config.toml
d_model = 384
train_tokens = 1312000000
steps = 10010
MLP neurons of a small language model. Each row is named by its layer, matrix (gate and up: input weights; down: output weights) and neuron, and shows model dimensions 32-127. Each number is 50 + 12 x the weight over its row's rms, rounded and kept within 0 to 99. A neuron's up and down rows have the sign that makes its largest values positive.
After each neuron's rows, "fires in" lists the words (lower case) most often at its 100 highest values on Wikipedia text that the model never trained on.

L5.gate565:61 57 59 49 37 52 49 58 35 42 56 56 67 46 36 73 70 45 69 40 28 54 67 58 45 61 60 44 48 48 49 47 39 52 69 51 45 50 50 64 69 60 47 69 54 58 57 34 57 51 37 49 69 65 56 76 27 69 75 38 49 51 51 44 40 31 45 74 64 71 48 53 34 46 51 40 46 40 58 59 51 53 60 43 30 63 44 58 46 49 48 58 45 40 64 35
L5.up565:40 13 44 50 52 39 49 55 45 43 39 63 62 62 52 45 76 34 49 52 49 79 50 62 64 73 46 43 35 45 43 35 28 47 57 60 52 41 43 46 42 41 50 49 73 57 27 45 58 55 42 39 61 72 50 36 42 34 48 47 55 48 49 43 36 31 50 59 34 47 46 44 61 46 32 31 47 14 61 46 54 64 68 46 34 45 55 57 41 51 55 52 39 52 48 43
L5.down565:60 35 59 63 45 35 47 27 64 53 28 52 41 33 57 63 51 27 51 60 57 46 62 33 59 75 52 19 56 55 40 36 38 72 43 42 46 47 42 50 50 55 46 69 50 56 64 26 59 61 51 51 59 49 44 42 74 49 22 33 47 51 60 36 48 54 38 55 54 35 58 51 58 44 40 46 44 51 55 61 44 77 42 50 38 51 47 77 57 45 14 57 64 34 57 49
fires in: "by", "over", "since", "for", "from"

L3.gate939:50 37 58 57 65 59 39 43 44 36 45 60 40 37 30 63 56 46 78 45 57 54 69 65 41 52 31 44 68 53 50 50 27 72 56 68 35 60 43 57 55 42 48 46 62 31 49 61 56 61 39 46 50 49 60 50 66 49 63 51 39 33 38 56 40 41 24 38 48 49 35 63 56 42 47 40 72 73 60 47 53 55 54 48 67 61 42 76 55 43 44 29 55 63 39 39
L3.up939:44 58 36 41 55 66 67 62 45 54 53 62 45 52 46 46 80 29 55 62 65 20 37 70 42 65 56 39 44 46 53 73 55 43 24 38 33 66 40 35 57 42 47 23 66 66 55 46 68 36 29 64 74 70 64 41 46 62 47 66 62 36 42 48 57 41 50 59 59 64 31 41 40 37 56 63 45 42 51 52 49 47 35 35 44 51 57 59 56 49 41 50 59 39 55 40
L3.down939:49 23 45 48 60 48 38 61 21 54 67 45 43 41 56 57 55 60 76 37 51 47 61 80 39 64 43 30 40 36 39 57 53 50 79 43 54 54 55 62 53 56 28 51 39 38 40 53 60 45 37 49 55 56 43 61 59 34 64 48 38 64 51 54 57 40 37 35 31 58 42 50 44 56 36 54 63 43 48 42 44 43 62 65 58 65 42 56 53 70 46 47 61 50 35 81
fires in: "to", "with", "which"

L5.gate104:40 29 70 28 51 62 48 48 35 48 43 42 60 47 63 44 77 48 48 47 30 49 56 44 45 71 39 56 43 59 50 45 40 41 57 53 41 65 36 30 44 42 40 35 48 32 55 74 53 77 28 49 63 66 32 56 65 57 61 65 46 54 20 58 58 36 49 39 31 56 67 58 56 42 63 58 64 60 55 56 43 45 49 57 44 70 43 42 64 47 35 51 57 68 64 52
L5.up104:34 36 27 64 54 62 46 71 49 55 60 41 21 65 39 84 58 42 50 35 52 72 58 56 47 43 43 61 50 55 51 58 50 46 69 48 56 54 70 36 59 41 36 42 56 44 59 55 54 50 42 70 61 53 57 68 47 57 51 56 37 59 46 47 49 45 66 58 72 43 53 76 54 42 43 53 43 48 23 52 52 70 63 52 39 77 42 66 43 46 33 56 42 65 61 54
L5.down104:42 44 46 42 53 46 56 17 66 39 44 42 65 36 65 11 57 48 61 56 38 68 55 51 62 75 56 38 27 57 55 53 57 48 44 76 66 63 58 48 48 51 60 63 44 42 59 44 31 50 47 52 41 53 40 45 47 51 38 47 47 48 64 59 54 58 41 39 39 48 46 52 35 52 45 53 63 62 50 45 53 40 43 25 54 47 63 54 53 43 48 42 61 70 57 39
fires in: "and"

L3.gate842:42 48 39 29 68 52 61 50 27 61 44 61 58 34 56 59 46 50 38 71 41 46 61 31 69 60 59 64 43 27 59 50 46 31 56 59 39 61 64 58 40 52 40 61 54 55 71 53 75 48 65 56 57 69 53 62 57 58 55 41 58 50 62 63 57 32 48 73 53 51 46 64 45 48 55 41 60 46 44 46 90 33 27 38 43 40 60 61 50 62 59 50 51 36 61 49
L3.up842:47 42 55 37 54 63 51 42 60 33 84 39 46 61 48 42 49 60 68 40 23 59 44 51 47 57 36 56 59 32 40 43 41 46 64 55 57 30 32 56 64 54 32 57 60 45 51 71 59 45 49 51 61 63 39 58 59 54 54 60 57 55 45 63 44 70 42 50 43 58 55 49 35 48 60 46 43 38 60 50 51 45 26 32 59 43 67 37 38 33 40 39 54 20 37 51
L3.down842:46 51 40 71 35 54 32 37 66 72 38 57 62 64 30 59 53 67 51 47 52 56 39 48 41 34 52 44 53 69 63 54 24 72 53 33 72 71 55 43 40 34 46 58 68 60 41 32 52 63 43 51 65 56 46 31 65 61 46 33 44 49 51 56 37 46 52 36 76 59 39 49 50 38 63 45 71 43 62 60 55 49 46 47 46 57 28 42 28 48 38 66 48 41 54 48
fires in: "and", "in", "or"

L3.gate363:53 67 53 37 42 52 56 56 55 47 45 66 50 41 61 52 74 70 63 65 47 66 53 61 51 69 75 50 45 39 56 49 56 58 39 52 39 80 63 56 65 56 56 77 63 54 39 40 45 47 21 49 54 49 36 56 69 40 28 48 47 47 46 59 38 55 65 50 39 52 51 57 42 55 38 33 63 60 50 65 34 52 66 26 57 55 63 35 56 28 47 46 71 37 44 40
L3.up363:42 64 57 49 56 41 42 64 66 28 43 60 32 33 28 51 45 47 38 36 56 54 56 25 43 32 50 65 56 51 40 32 58 69 59 47 51 48 65 32 37 68 57 65 55 45 28 29 37 46 57 57 46 39 53 44 60 47 53 62 59 48 68 47 54 51 65 47 64 63 45 64 45 32 53 45 72 61 38 65 49 56 54 44 46 36 62 52 39 59 51 61 61 54 49 46
L3.down363:54 43 57 49 55 44 42 62 64 50 55 59 60 45 46 58 35 49 50 62 49 52 62 36 43 63 21 79 65 54 33 44 55 42 73 56 61 49 44 39 40 55 51 33 54 26 53 38 52 57 68 48 52 56 72 39 48 67 42 32 42 58 38 51 32 62 50 45 44 60 69 58 55 34 69 54 48 55 55 57 69 62 24 52 52 47 37 59 49 35 49 37 38 45 45 36
fires in: "one", "1"

L3.gate720:60 52 38 36 64 53 41 39 60 57 51 35 51 35 63 49 36 62 49 68 67 52 59 69 59 62 33 51 54 59 63 54 46 38 60 52 55 34 59 45 64 51 59 53 73 41 63 53 43 58 60 32 68 52 42 44 60 44 49 38 51 51 40 72 65 42 77 53 44 36 43 40 41 49 46 26 46 55 52 59 59 50 67 46 51 35 54 46 45 54 39 21 46 36 49 37
L3.up720:54 40 60 44 51 41 32 55 51 48 53 51 47 45 52 49 45 32 56 52 60 47 46 33 59 61 44 65 41 51 43 51 28 34 44 76 45 31 67 49 51 64 57 49 40 37 39 50 28 58 51 66 66 42 48 54 58 59 42 47 51 56 61 24 44 53 55 42 37 37 40 33 46 58 49 46 48 60 35 49 58 52 53 47 43 57 73 35 58 50 68 47 65 42 44 45
L3.down720:53 51 60 56 64 51 53 44 47 54 66 27 42 36 51 38 41 38 51 44 34 63 55 63 68 69 54 37 34 37 47 42 33 64 58 45 57 51 34 35 39 47 43 50 60 37 44 33 33 74 58 47 52 58 46 53 59 56 35 39 61 34 50 55 63 39 55 48 52 51 39 44 52 60 48 53 51 62 53 53 58 47 48 40 44 35 51 32 48 47 53 42 43 48 35 70
fires in: "in", "september", "june", "july", "november", "april"

L3.gate967:25 53 57 70 46 53 44 49 43 42 30 42 49 60 18 47 66 71 36 50 55 37 67 39 40 45 25 51 46 46 41 54 77 67 59 50 70 57 58 35 68 45 68 62 47 68 50 51 63 32 38 44 58 54 41 63 29 62 49 59 51 78 49 59 66 45 59 48 52 51 20 34 58 47 51 59 49 46 65 44 41 55 55 61 55 54 46 35 60 22 46 35 66 57 54 68
L3.up967:53 54 57 58 32 47 54 44 52 41 47 49 37 47 53 36 34 58 55 60 39 70 50 58 69 50 47 46 46 41 55 47 34 76 54 71 31 29 64 47 60 60 64 47 41 56 44 47 60 45 56 38 34 52 28 66 68 36 65 64 58 36 52 55 54 48 50 18 43 54 46 70 58 58 41 59 41 50 19 67 59 65 56 49 53 21 45 65 56 68 43 38 41 62 41 40
L3.down967:81 40 50 51 55 43 51 44 51 49 53 52 39 65 51 62 57 40 49 49 40 38 43 60 47 58 44 54 56 49 68 42 44 45 60 70 56 35 68 45 55 60 42 26 44 54 75 65 26 53 50 47 63 46 57 41 31 53 36 49 53 51 34 28 72 32 42 53 63 63 41 42 39 31 55 68 58 55 63 64 65 57 41 74 52 48 52 49 52 25 41 56 48 56 46 71
fires in: "to", "he", "also"

L3.gate957:46 50 38 49 66 59 49 23 42 40 69 50 65 32 51 61 60 59 55 64 65 56 59 57 29 52 77 49 49 66 70 64 28 62 50 61 60 55 54 66 48 31 60 57 58 40 62 43 53 61 34 59 53 69 53 58 45 63 55 51 56 44 51 67 57 32 35 48 54 45 45 72 57 40 38 42 49 65 57 43 49 65 36 46 44 70 45 71 47 55 46 35 52 36 38 37
L3.up957:30 54 50 33 58 64 40 46 44 45 62 49 47 34 68 47 44 54 43 49 62 48 63 51 54 50 24 55 53 53 49 45 61 51 49 38 54 55 63 30 43 42 48 36 43 51 69 72 47 66 46 51 31 37 33 32 61 47 53 36 62 60 40 54 60 49 48 58 26 51 49 64 53 56 42 55 44 47 42 67 46 55 77 60 77 38 43 42 35 46 46 64 50 30 49 44
L3.down957:42 54 55 55 28 44 71 57 53 47 46 38 45 60 67 63 49 46 59 65 47 54 71 43 58 46 57 32 54 17 37 50 50 37 42 59 57 50 48 38 67 44 56 55 43 39 69 57 24 44 36 48 59 33 42 47 49 59 37 56 37 53 53 31 45 68 61 53 42 51 58 53 59 55 60 43 56 41 75 48 60 51 39 80 42 47 32 62 24 45 64 56 37 64 51 45
fires in: "on", "in", "the", "by", "released", "deutsche"

L3.gate163:49 60 55 65 61 54 54 32 35 33 32 70 73 43 34 74 47 45 75 55 53 44 33 44 56 48 43 50 52 55 33 46 52 64 48 51 55 60 42 52 54 60 47 66 63 45 40 39 37 45 52 53 51 35 51 45 52 67 39 62 62 43 68 48 56 34 41 58 34 69 27 50 53 53 47 53 59 42 52 35 41 38 47 53 64 43 43 70 47 37 39 52 52 41 47 38
L3.up163:38 41 41 39 44 41 32 87 59 54 15 52 45 65 36 58 49 46 49 37 32 53 46 51 58 50 51 31 46 65 60 72 40 50 37 59 51 42 57 48 79 45 55 41 60 47 45 38 77 40 55 40 75 81 41 67 52 40 62 63 75 39 65 58 40 41 41 52 32 37 53 43 45 32 59 60 42 43 40 69 57 49 40 35 50 36 55 62 75 38 23 46 55 62 47 53
L3.down163:46 57 49 58 49 60 44 32 43 60 46 42 58 41 55 38 43 29 22 55 61 21 28 45 41 35 49 47 62 46 58 53 49 50 62 57 91 53 48 48 64 53 50 43 44 49 66 30 61 48 57 49 62 56 50 52 66 56 41 49 68 31 65 36 32 57 45 52 30 46 39 42 48 65 57 44 40 40 43 62 44 38 61 46 58 41 38 60 62 50 56 42 32 54 51 92
fires in: "of", "for", "using"

L3.gate583:62 29 36 57 49 50 35 61 16 28 52 37 58 48 59 44 52 56 74 59 40 71 47 49 50 31 50 22 47 47 58 35 49 48 63 54 45 54 45 41 52 36 41 52 51 26 56 55 47 39 42 48 40 27 44 32 53 68 78 38 45 48 34 37 47 56 71 42 47 52 51 29 46 62 50 61 55 62 34 36 65 37 72 20 36 62 43 54 64 56 41 35 28 56 38 41
L3.up583:56 44 52 50 55 53 40 52 29 56 53 56 68 31 70 52 72 64 59 28 64 68 39 49 54 56 67 39 36 56 59 49 60 68 69 38 40 72 75 39 56 41 57 56 73 70 29 36 51 72 42 26 57 71 56 45 51 54 49 52 59 59 59 48 52 51 40 48 33 39 51 46 51 61 30 51 40 57 56 49 47 65 44 48 53 50 54 30 41 34 61 69 61 29 28 45
L3.down583:68 48 63 55 57 56 39 74 37 42 50 43 59 47 58 53 35 59 29 58 35 52 59 59 49 44 64 41 60 61 33 60 44 49 62 38 45 61 53 57 50 66 50 73 43 47 30 52 41 37 56 62 54 48 63 63 46 66 46 46 31 39 53 52 48 52 51 36 67 72 53 52 41 62 58 66 51 34 66 47 62 57 61 38 48 47 38 44 46 50 44 57 53 49 59 71
fires in: "and", "from"

L3.gate978:56 51 49 47 36 62 55 48 18 45 49 62 61 47 41 61 60 30 64 59 75 32 64 46 56 46 50 49 59 41 47 81 60 49 48 39 59 50 56 58 68 20 49 55 28 29 41 60 58 42 54 49 60 41 47 39 59 60 54 47 45 47 52 40 49 33 55 43 39 57 40 33 60 45 51 55 61 40 40 38 27 74 73 46 50 58 41 62 40 43 54 44 71 32 49 51
L3.up978:71 51 41 42 58 42 54 29 41 53 47 48 39 65 56 30 39 49 29 54 54 52 49 48 55 44 53 48 46 29 43 53 43 47 42 38 54 54 33 68 49 40 49 42 43 36 49 62 53 32 64 48 37 68 49 53 69 58 39 73 64 41 44 31 65 56 58 69 59 54 57 51 43 45 67 64 49 47 51 59 58 64 46 44 49 59 70 50 46 48 48 50 32 47 54 48
L3.down978:54 42 52 40 29 61 51 51 43 63 50 48 68 54 55 64 45 43 67 63 69 65 59 54 64 49 39 32 51 48 21 78 47 44 49 48 53 65 53 45 46 33 67 49 76 47 62 56 49 44 49 56 68 22 44 48 35 47 31 54 34 48 48 51 30 63 58 53 64 62 51 51 62 67 54 36 65 51 64 38 53 31 40 33 53 76 30 56 53 53 43 77 31 60 60 50
fires in: "of"

L5.gate779:67 74 52 41 73 45 68 59 54 48 46 65 72 37 35 45 65 36 36 35 44 51 63 22 63 50 42 41 66 69 56 46 32 37 63 60 60 36 45 45 66 41 31 56 55 61 54 34 49 47 42 36 66 50 60 57 48 76 53 38 48 48 65 46 63 29 46 58 59 38 60 26 60 62 46 46 79 52 43 44 58 60 38 35 30 61 46 45 46 30 66 33 66 34 57 55
L5.up779:53 60 58 50 23 44 35 37 52 36 45 56 52 56 60 67 63 38 53 57 42 50 49 66 48 66 46 62 56 51 47 65 45 52 62 40 45 49 60 35 34 50 27 48 57 41 43 67 39 51 55 54 33 46 44 49 73 44 60 55 49 56 37 24 54 49 62 22 70 65 46 57 44 57 56 53 45 72 48 55 53 51 40 44 57 41 33 36 61 59 55 45 44 47 37 53
L5.down779:46 53 50 73 50 41 58 49 63 61 60 34 38 36 55 55 52 64 32 45 41 37 44 25 61 70 38 66 43 52 73 57 36 42 58 45 50 37 55 51 58 44 47 56 45 64 60 43 38 61 33 35 63 59 40 65 61 32 54 28 47 48 45 52 59 54 45 69 54 56 61 40 65 79 40 55 30 05 43 58 58 37 65 70 35 43 39 41 52 74 57 54 58 37 31 50
fires in: "as", "part", "of", "end", "final", "season"

L5.gate1001:58 55 54 52 61 18 62 34 75 57 49 62 50 64 52 57 51 46 43 64 50 51 53 42 37 51 73 47 50 42 55 35 52 60 59 53 34 43 49 45 42 58 35 74 71 45 57 38 44 71 44 68 61 61 56 63 29 49 48 82 50 57 45 46 53 66 22 40 64 39 57 43 40 46 64 74 31 58 52 61 59 48 38 62 65 67 70 38 62 48 48 54 60 43 41 53
L5.up1001:57 37 52 60 44 47 54 35 47 49 42 54 66 65 59 64 31 24 49 60 39 61 47 29 35 47 44 60 46 38 60 36 58 39 57 66 54 54 34 33 43 24 44 56 50 50 64 68 44 46 40 50 68 38 45 61 34 48 31 43 49 48 79 32 32 72 50 53 46 47 57 41 31 50 43 45 63 35 54 66 55 42 37 57 61 42 40 24 51 54 53 54 51 44 64 48
L5.down1001:58 53 52 45 46 48 47 56 68 58 50 58 21 67 33 36 51 42 47 49 72 49 43 37 33 45 37 30 50 36 51 60 53 61 61 54 45 45 27 34 29 59 59 64 35 56 60 23 49 54 46 67 36 45 48 70 46 53 35 44 64 55 64 58 31 45 55 36 59 45 54 75 77 52 68 42 64 71 54 60 50 57 45 49 35 45 36 31 68 62 57 53 60 23 42 44
fires in: "i", "s", "you", "ve", "we", "it"

L5.gate849:44 44 80 54 74 40 39 42 54 59 40 65 42 38 49 46 62 38 24 32 63 72 57 57 43 50 41 62 50 46 48 64 38 50 56 28 49 62 52 51 32 72 39 59 44 37 49 54 46 67 72 64 43 57 67 42 36 29 43 56 46 68 62 55 61 43 51 56 57 48 57 46 48 71 57 57 62 38 45 58 50 65 55 45 24 56 30 50 45 22 50 39 48 72 44 52
L5.up849:61 63 47 34 57 34 67 48 19 49 42 39 57 71 48 52 37 38 43 28 47 44 65 59 46 48 45 45 40 46 47 53 35 57 47 56 35 44 41 50 53 37 73 49 53 44 63 53 48 33 58 43 52 30 56 37 45 51 42 61 36 36 52 51 49 44 54 32 43 50 48 44 46 36 43 51 59 54 66 63 27 45 48 77 31 61 43 39 53 45 42 38 43 69 41 50
L5.down849:37 35 30 58 44 59 41 51 57 48 43 71 48 24 46 53 48 60 64 63 31 30 35 66 46 49 59 24 63 59 48 52 65 74 38 44 68 41 49 42 49 39 40 74 53 35 56 67 45 59 53 45 49 43 66 41 35 27 46 64 58 43 49 43 35 32 38 44 54 46 53 52 51 57 55 72 53 73 63 60 72 66 66 37 41 46 74 35 45 45 39 35 71 68 35 48
fires in: "as", "days", "years", "time", "start", "end"

L3.gate926:35 52 57 57 78 39 77 55 35 42 60 36 19 31 60 46 64 63 52 43 54 46 47 44 60 64 51 44 61 40 54 58 52 31 50 56 49 50 53 49 49 44 47 43 60 39 59 64 24 43 39 52 39 57 43 66 68 33 51 69 50 48 57 56 70 49 65 58 48 57 35 49 38 43 72 42 50 71 63 54 59 77 46 51 67 49 62 40 48 34 44 50 74 39 70 43
L3.up926:46 39 50 52 43 43 80 36 44 59 57 42 35 40 37 41 63 37 57 38 63 40 61 24 40 42 42 46 53 64 62 44 70 39 73 56 54 48 45 43 36 55 64 40 28 43 88 43 48 50 55 54 31 58 34 35 67 66 87 34 38 65 62 38 54 44 56 64 54 50 61 56 52 68 54 43 53 56 58 63 29 63 38 40 40 46 61 33 47 60 69 52 76 52 71 50
L3.down926:39 66 60 35 54 33 28 52 52 35 28 47 68 41 64 60 39 53 49 63 60 36 53 55 40 60 32 54 63 58 37 35 64 43 53 54 56 40 62 51 75 40 34 67 73 52 61 43 64 45 57 56 53 46 51 66 73 53 51 51 45 53 57 60 34 59 49 34 38 38 40 64 57 61 37 40 50 36 63 59 43 36 69 60 28 59 61 43 48 56 46 56 32 37 36 75
fires in: "2019", "of", "2009", "2008", "1999", "2018"

L5.gate92:47 43 45 40 48 59 56 58 64 42 42 58 51 55 42 40 30 51 44 42 21 55 64 54 48 56 40 51 49 61 71 40 46 57 40 55 45 35 43 63 55 52 51 49 54 73 64 39 37 60 24 58 61 45 58 51 46 48 66 57 56 56 49 53 46 38 68 34 29 72 35 55 48 47 60 56 57 57 50 75 48 45 51 23 33 41 37 49 46 28 24 46 64 60 39 53
L5.up92:53 51 48 24 30 67 48 59 64 52 50 36 38 60 40 41 51 54 70 39 63 66 52 39 32 60 57 42 55 45 70 52 46 50 49 26 68 56 33 46 43 44 49 33 48 38 50 49 53 44 29 41 58 46 60 51 43 39 48 45 50 44 65 76 64 42 42 42 56 57 47 40 57 43 40 42 39 42 61 15 54 62 51 42 51 38 51 67 72 53 70 31 46 40 46 54
L5.down92:41 52 54 62 62 45 33 63 66 31 38 41 43 38 51 55 36 49 33 57 54 19 55 70 48 39 47 50 24 44 45 59 40 63 42 61 59 45 50 34 44 44 46 40 43 64 54 44 54 48 61 43 44 70 30 45 65 68 55 44 34 62 49 23 56 62 67 33 43 53 59 59 50 50 22 78 52 27 37 55 59 46 58 77 47 62 57 34 41 42 43 47 51 61 40 63
fires in: "may", "january", "october", "september", "november"

L3.gate805:43 43 52 76 57 52 47 36 46 38 61 57 34 55 78 74 42 46 57 58 59 58 44 48 47 61 38 37 54 42 71 53 70 38 52 61 61 59 63 60 46 37 51 58 51 60 38 60 40 80 32 54 59 52 56 41 13 66 38 43 57 73 62 49 24 48 62 45 39 44 49 48 24 39 45 49 60 40 58 54 54 48 51 21 43 38 33 52 58 29 42 53 39 62 36 61
L3.up805:46 53 55 55 50 41 37 55 58 46 30 45 45 40 52 53 60 39 66 58 55 51 40 43 46 61 70 41 45 38 46 52 69 45 42 28 47 35 49 72 58 43 50 48 53 37 22 48 73 58 39 66 52 65 63 74 27 66 54 52 40 50 52 57 54 55 43 52 63 54 74 71 58 39 53 26 63 33 67 41 66 32 59 50 50 43 47 47 52 65 47 28 62 48 18 51
L3.down805:55 35 59 53 64 60 59 66 35 33 38 82 25 78 54 57 57 53 57 52 56 47 26 45 59 52 30 41 37 35 62 44 58 28 46 64 32 41 67 44 44 32 52 51 45 68 55 43 45 86 38 49 41 63 70 47 58 48 46 52 55 52 47 43 40 41 47 60 50 49 55 44 55 63 44 36 35 45 32 60 42 68 67 78 43 57 22 54 46 24 53 47 49 69 51 50
fires in: "in", "to", "at"

L3.gate666:36 48 57 49 43 64 47 54 22 43 54 60 47 42 38 69 43 45 46 51 48 56 42 40 47 41 48 42 43 57 63 51 53 41 65 57 51 53 55 60 38 45 58 41 50 12 38 58 40 31 38 60 54 50 36 29 57 47 62 33 52 52 54 54 51 32 48 37 38 66 42 71 49 41 43 47 29 47 52 29 53 59 62 65 44 52 30 28 69 39 52 46 39 71 59 59
L3.up666:41 43 62 34 65 51 42 62 24 52 59 48 44 65 39 41 45 56 47 51 29 45 60 22 60 48 42 68 62 32 52 53 55 70 57 29 51 43 52 48 49 73 44 56 46 58 33 65 54 45 52 47 63 68 39 50 50 54 37 60 82 53 50 72 66 62 63 45 59 31 34 53 40 40 34 73 56 41 36 82 54 75 57 42 50 71 48 24 62 26 62 58 52 35 40 55
L3.down666:54 66 54 63 73 39 61 49 48 66 32 63 62 70 47 58 51 53 72 50 43 32 42 43 55 54 58 56 57 49 39 62 57 61 56 51 40 61 49 53 67 34 42 65 43 49 70 42 54 57 40 38 59 64 52 29 58 45 25 52 42 55 58 35 42 39 24 53 60 55 40 48 74 65 66 60 58 62 52 45 61 37 42 66 50 49 38 72 57 54 34 48 55 60 34 99
fires in: "of"